config.toml
n_layer = 12
d_model = 512
n_head = 4
n_kv_head = 4
head_dim = 128
d_mlp = 4096
vocab_size = 8192
activation = "gelu"
norm = "layernorm"
norm_place = "pre"
norm_eps = 1e-05
positions = "rope"
rope_base = 10000.0
rope_fraction = 0.5
qk_norm = false
attn_scale = 0.0884
bias = "all"
tie_embeddings = false
parallel_block = true
init = "uniform"
init_std_qkv = 0.021
init_std_o = 0.0
init_std_up = 0.021
init_std_down = 0.0
optimizer = "adamw"
lr = 0.00083
lr_mult_o = 1.04
beta1 = 0.95
beta2 = 0.98
lr_head = 0.00675
warmup_steps = 294
schedule = "wsd"
decay_fraction = 0.533
decay_shape = "linear"
final_lr_fraction = 0.0
batch_tokens = 131072
seq_len = 1024
doc_mask = true
train_tokens = 897300000
steps = 6846
dataset = "wikipedia_en"
MLP neurons of a small language model. Each row is named by its layer, matrix (up: input weights; down: output weights) and neuron, and shows model dimensions 208-399. Each number is 500 + 25 x the weight over its row's rms, rounded and kept within 0 to 999. Numbers have three digits each.
Before each neuron's rows, "fires on" lists the tokens most often at its 100 highest values on Wikipedia text that the model never trained on; "fires before" lists the tokens most often just after its 100 highest values on Wikipedia text that the model never trained on. A number after a token or word is its count.

fires on: "\n" 59, " |" 8, " Location" 4
fires before: "-" 30, "\"" 14, "\n" 9, " |" 6, "19" 4, "|" 4
L8.up2708:479449465515540527482537520496452486472569491478529509485498483413499553471469502497488539484423504455495444516547505479534486493484507529527467514527481515468481553493536500426506547500491492499504483499519534496547529552475491542515532483452537495532532537512504537480456476500487515514501533509485527515486483512534468487492478551532506493448493516526487508516506469505572491527539526481474524496535505510502521451500493502488529509487472501484472502467453494508508523506469485575542535489489507493474474463506527529484453490494452473496506496489507498498469524461510484526
L8.down2708:490522487472517500531505471500512498464475526524523568508501458464431494492503519497496490508505524528557527473499484476482538472478511500505552518502487520551488450510473471546502517495517502465483520500475512514549501513491493485510512493455468531521442479466484515456535494518497520515509541508483531531516516536516506517513494502497484534545510504485523458480497505450486537512491513509500535513518489470493567504487485495486480484513459482487520494513522516485522518495500454471456493463507525506481480500467490544507501518542512525487533499520494479469547510554446513467

fires on: "=" 42, " =" 29, "ere" 5
fires before: "=" 70, "nt" 4, "nce" 4
L8.up726:518502500450486512518457492508484486507529492494506545504500550466465512473530456459480502452438508521495458564543457525483489489503550528488511490543489510500533495510526487499519492530495510514559478469464517508516490459517493524556480502511519507495459559494475536472505518504492494460476502533493502474486533531472519517483495487508459488549456494472541507523476493471518495476462471495535493482495518463500517465533464505515513528481533484513507471493463529507496497501503478509502474531500450498491481497514502510499534524529519520473514445486513490478499518449507495506
L8.down726:531509488487497465476443493495500496526512401491459549499450468490490490492498503510496489501450498458514502511497491515522488490523550511489522505520495505553486456471538516526487515476471512522502495551468488484498509504490486484494500507522506535481482469526458540514491497532475489512505468462496509508487477532537486468477474523515492535538468511496487509493527511467541518528552531438526523534568489499481536497465533499515502518459526482529493524492501478477486544511485520518501516485463511510512498544520462535531494501546495500474431552541515486510525525497543503484

fires on: "=" 61, "5" 4, " |" 4
fires before: "=" 61
L8.up690:485492495469481451526503483487447521541491503476519538539491512517491514511465495500497524508475539495489496511523490514492518482556480521469492498538499545536479491476500487468477482502511567479522521468474500507498511471502465525484493470483538486463484550462444482495512501493484459522550513517456487472477514504483517474501510441497470520514470506480504476491486498492515508517500486458483496477522522521487491521511490484467493559449489477504485515496496525455552485470482491539493453514487500513513503534517499537462511542522505512461512472476509516503518479513481496502
L8.down690:521501512480527484505485515475510496498490333490509524495393504490530520501513470507508487502464530503486518537491468496494517478534527486477550495511522484505483497507514496478485476528529498474468457508489545511511504494465488492519498486499494463508547527514495462477484521486528511497547527529453497522513526491503511507536516459534516473514474529511512479509484502500521485514521510522508506494528500486474474493531537483510514498526516508466507456487468491496565517519485504497539522550459508555495538529485530506488513516497488522517308507479582470472496475462510516496

fires on: "=" 100
fires before: "=" 100
L8.up407:472488479450503492510520512508524466514476484487507510510496461502509496533481466508508514472461493537453478557501529508510499449512513488479502535506473508512462490488520485507515491506493515494542482481491533500510480500485532504509519486520536466461467518470458517472508482490522511554552511520491494531474549458470511475479517450535489513536510512526500472466515497525475571506521504499471502517508495513523449483561513476521491486491502512519466495439490501489487526461543509523500445550462497542473458528535513467448523498569510505488493500480517519499517503507474503518
L8.down407:486502496491519522496505518480493486511499323469490505468397513521493516519504474514503507486418518506487483487524473512512532494537521513476487505526500484519486488537504459495505505501498519491522504497471502502519479480484496516519500487513498508510493539494483516509504480504493486497519521498511499490480553509505455471494518502511505495511497516505482500507495539500504504524504510518473502475522483496478504517519491492496490506464494474494488494473454474476480524489518499501484473535479491503483496511510493512490518489493479506514305495493626504487505503511512486483

fires on: "\n" 59, ";" 8, " |" 7, " in" 6, " the" 5
fires before: "|" 29, "-" 22
L8.up898:496496491476517481482498514482484516526470498478552506504512515526474483529488512472509465468465489509479500485503494474476490516547519498479445484539482453541547509499494485483456506523505482468550488446521493497515456509513484515522507502494507469458487530478484538459496502476490475516499527553535520458469505484491489468536514509529510548478485551496431465462480470486504500500548516515510516469491503471433487476487479485522544498456460452530501510473501494499554516484514504528495454519524498503482490480478526514526475537468516488495537506450498509498524495466483525512
L8.down898:499478497502488493537494458531507508502513505550465533509489532476508463532490503427477523496503490503514522479542534474482466502525490574510517515510475443465497533498497503501493494526510473509433529544522490491461541501534504456502490472492486530477538496495495502507526521504477482482492543484487455505555525470497525468472523536455517467518507551467448514498526518492477522487500494469496511530479474522490525514523483445475473541506506488544522514507516495454492478488494513532492496440479513499474491491490486475511464504529511507480504548464464476479508495516535529482

fires on: "=" 56, " the" 5, ";" 4
fires before: "=" 56
L8.up1144:489519466497497503483543459476512494522454494510519506488498486518489481499450496513491475513487505520463502513525534496470487460526498536473459491528489484528470503529496470511473536503497510505505491470494469486519505469506557529498479498549524470467490548500510529477496484511510487511492489528510485491448530520526524499455488454524494539494451517483487485455490512496506517536477493500444509533525500532431501505492483482528491473480524547491489485475524519444488507491515447464475502482505505505458499530536523479467550506494493533461497502510533526505557544543468552486
L8.down1144:533510495516518519513508494480515503507526337477539492485470517504479505503508507493493531486460485498559483493502468472512504496489538520482491501466493502488509490543506509469515530497498473504513505511502510491506525504519488499472506462511477530487495516529492492502516510526488504474463528492502525506507513470463479515516511503516471499522477483482506466519532584531465469512499503499509502482483552513481490535506487497478506473522528477501463534508476475513507504465474540509480510512470534510488501442492512511496511500483507509505322512486523500539445493523499483520

fires on: "=" 86, "." 6
fires before: "=" 87, "\n\n" 4
L8.up1724:504437525472485475498510537511503455490470504499523498505492507508458490509477465521495507484481492506459481539493516494524504460500474491518497478535512501513490498508519520483463507482485501499539512458446521485503532482504522540509520499490494508482473498512454521483473485504481515464530479510511500528491553477468483476476526462525483497528536534507433454503517490532563556485515494467472493527480506501495492463515533505458502499492502505466517467505516481491420532518512524525496493495477517503490486546509513464482499502534515564473494485506514564528494504548510448468
L8.down1724:477491519506501467494497528502515491501482340490487476495394515518473508514494493503511481486419518510495486506501522503498503486492493504485519505518489496531484480510511472505503496491497518499517511485492494508536487502495507520501512469510496479510479522481471516525520490507500510521484500516506494500506543482467480471499484496499501479524504535505482489500502571493503505503488496508463484482503525480493488503513504487492496512484497474500508494515487496483496519504489510482491512509485490499484492516509496505494517515483498516475291523497630507490495522526512497480

fires on: "." 72, "=" 13, "\n\n" 8
fires before: "=" 16, "\n\n" 16, " He" 8, " The" 5, " It" 5
L8.up3179:485518507481486474502522505463462497477492495488533481500491515505508487521457455516500520437450456498474446514541510520524503487528508504490453542503497484532493455496506452522482547500488493464507485515459514502489486486482503508504516511528532498469470465481470505487518471491485479447520482508521491531484534530474475480502482491519473529536542540492498484505510502506513541527507527522507492498554505475509509474476509508471490538501531476501471493486435505490500545483510462463462478539497460478472483529564490504472507535507535524517504463474500504454551497513455504510
L8.down3179:405493496501487491525525509495499482508508405453504490498394506522483520541489462513488503478408488491471491491538495538519513487569542496472474527515461501520488476522492440521488510499499503480512500526482481532520481507501499513517497501517510524523476497480478513491504485499479492502464547503515485520483518486468469461477504483512479499526512512484501487464502503503479525495480492504448530512534489469495496477523475505497499515492510475508472519487471483471494503464495488499500506524489520499481460492510480507485511504506508517498376547511626489467512514517508502474

fires on: "." 92
fires before: "\n\n" 22, " The" 12, " He" 7, " In" 5, " She" 4
L8.up2600:476460485507467479496514491506477483485481492472520514490491493517482493503472488509496486456479487487490510499515429517507502449512499511471490531515481500534482493498547529524495504497501499517503498482468501511502480493500508535527527525526490532469515493490495510489525479510499483496479501545491528513465526512485493484478497526529480529512501523474462459527513503545505521525495518483499501482557483463498522491512555498470483551499521475477490477504453521500508502514495477496481495507490471476538464550517508519510515531481513524488489482499513541472506510504498500534
L8.down2600:442497507489509478477483528508504480494530404475517499485405501483459538508478483519514487484423510495478493492532487535500493469530502509490507509513464501525484488516491454494489487519483532511535487489467493502534499491499497514523518470521527507513467549474471501525503461510475462501490521504511513514477550489460472475502499479537481478504498541515476477519542558520488520494473523493460513501503503458503489494514511478469513530494505465491472507499464474490511522475503518507493493533497521505470475502520475501479535498518495517492372531496651497493500528527518501470

fires on: "\n" 30, "\n\n" 24, "." 15, "-" 8, " politician" 5
fires before: "-" 28, "=" 17, "\n\n" 10, "\n" 7
L8.up1777:505450512483510487501520526475501474481484495463473508504480520486486489515518461482509552460474524481514498548536511526527493487503461498513516488551486510515490467469536477474471505476488497520529466478483513515541523532510497522494524478499502491497454509481478521499497515467517504483538525528485492531460530524482520461510501528500496508468504542533487472509494495534502519503483559522491495491493483496503498511553509486490513460486485516504503460485498519459519502481465491508532511531466514501491527520542514490500523485494485540523500443504507509546474527475524475484
L8.down1777:495486514491519499537513538518508469492509341484478491520438507470503473511489510485504541505422514504457460513516501486513521490489481501519488477516503525507479484545504461486510472511517520492518505520483507503527525463455517526509520505496511486492513494472503511491529518471494487516532528494498467484509557476491478464481518495507492481507537519498510490485462523481509512528516482501458477493498475501528531513516467502481519472480480471499479483501486499482502503498465505493527523546468495526480519519520516485498504497513494508480324479492590511498523539495486494478

fires on: "=" 69, "ist" 12
fires before: "=" 45, "\n" 29, "\n\n" 10
L8.up704:548466487491476495516485535529482506489495508484516481501497549471500517523496484492485523525483531461470491485497443501560488502530503497482467522498489498552499498529526468537528468542549538494553509485471506505513525452502463500483517495524506493513506504523454463535472554482472515508527466531489531488503520533503476484497503479518537503492487524482445515489490468527488510448540525503507567474501480488482506517542531463485506536451529496505478554500482505527565519517437542500499437529506487454504488518497470536492521552522518543495518470548510480511512486476524517467
L8.down704:520530479474481514490512533502487489444500537488512493511464458499540515557512478539500529501479496510475515460526538545455517499520498499470533511486513573513475510492486463525546490501498476478469482483481500511496559505483483479522520491506508514550500511473448483454518534516480526486554513443449494495527503489457518551493454457509485556502447488524491540447511498512521506488552500475525523488508490447455523483479509523505502492484536461474479495491482495456514537500487516523467452524486446546487489497492556523557496504503525536509508523464524516481479525487479470490

fires on: "=" 61, "," 13, "." 6
fires before: "=" 61, "." 4
L8.up40:501493570498497483534496474506516474496487487475521495504501546509489489499478508504496500488473517514486546506536502461505517497541527507448502519531469487553516490535505504518528423512511532497516539497461471516526521473471495558487517450480549449469504546488473546531481497492556519505530480473464493512500549470497514468472513450542531529511551518524454538498491514519548505511509523490482481490522526496488490491542559479524503509529487461472467516491531489485487514448437492486467463518506484526470477489484488505485498530515497560470495512495524478526490506530503508491
L8.down40:555522477482513494467482494482499472526492354504508513495423526484533517512507473465475530467477515471517527518499496494504486491484537481488511515506536513534505502492520487511511495482488550501469478488481513512541504490478476516499508502489496484526514540473482521503473542515499498495512518512478506505499544529525468517517491465544530515506481509510512488501517616456489504493541473497492486514539480538514476492509546494527494488471514488528529451507490486493529519469521495504496451518496523512481470500489512499502488495504473499507319519489562473501524487502502510473

fires on: "\n" 24, "er" 7, "ist" 6, " actress" 5, " politician" 5, ";" 4
fires before: "-" 24, "\n" 18, " and" 9, " life" 6, "," 5, ")" 4
L8.up2369:504492500450556461484473512511511468517531509448479482493513515440488564493493507479497506493448537473535523506536468504519484480513476506473459552569482500493487471517478437488510483523515531550532489508495529475508515473497502491494520526488534534469525510468468501486455554538527419507521502529501510497442513485516497488513501520506508530506487543519488507516508480509500513517565515491482507502462499495505496500503477473462459534487507474507527431508476527509505559499519467520482471489465453502454437525513530477515472502484489510467503497503529500522482483455501435477
L8.down2369:494519463512504512512499479504442475492509439524466511511463527539498507529525483527510478532468517506499523502484511523531529477558485450516489477502483545490478530507533429527523513472483501544581546499486523500486542527468529497493518509480480522530498478489490512523500484428515509533502538482516478512519514447502499490523537503492528509470483520442469500512489513446519514529536508483490507518494522491505491527544486467500483523500519510487451524533545510511494498496501487516478497523482454542484467514503511461527499538467446526526488530476511490500527483491495527519

fires on: "=" 87, "." 4
fires before: "=" 85
L8.up3338:475490522504526491512483481449501482531509488496542520506485513492517505546465471534473532456458477447495497506561482530510460481541478517444499493545503513499489485466543479427491457500514538510491493473498517492531507473507515520482512497523494473490506522485472535521494524535499497450543485501525513494452550469484496506523453474556505525463472507493509474497505507516521548579511474506478481430535495471478478512514497502505541512456503479493472503472511470476515505479478481505498508527501502501457446455543532467504467485513490537486486470486519474541524546495512494500
L8.down3338:535505490523536490500484509474503478498525321494484534501427518459497509530509493467496483488459512500472486507498496504535508485507503511485504496513530526510453507505521497477513498501495486516522487489496501508543486512463500509512515504517501482496503535481486505524499511503536503492554509489533494520484521494502499495509509519500482492495478509486490527508540567471526494501521488477487489528508488490518479484530479500508515476489481472517503488519453492483521542495483475511493511530443478506506477518498512496478518485507472502505290530481577490502533517510526506497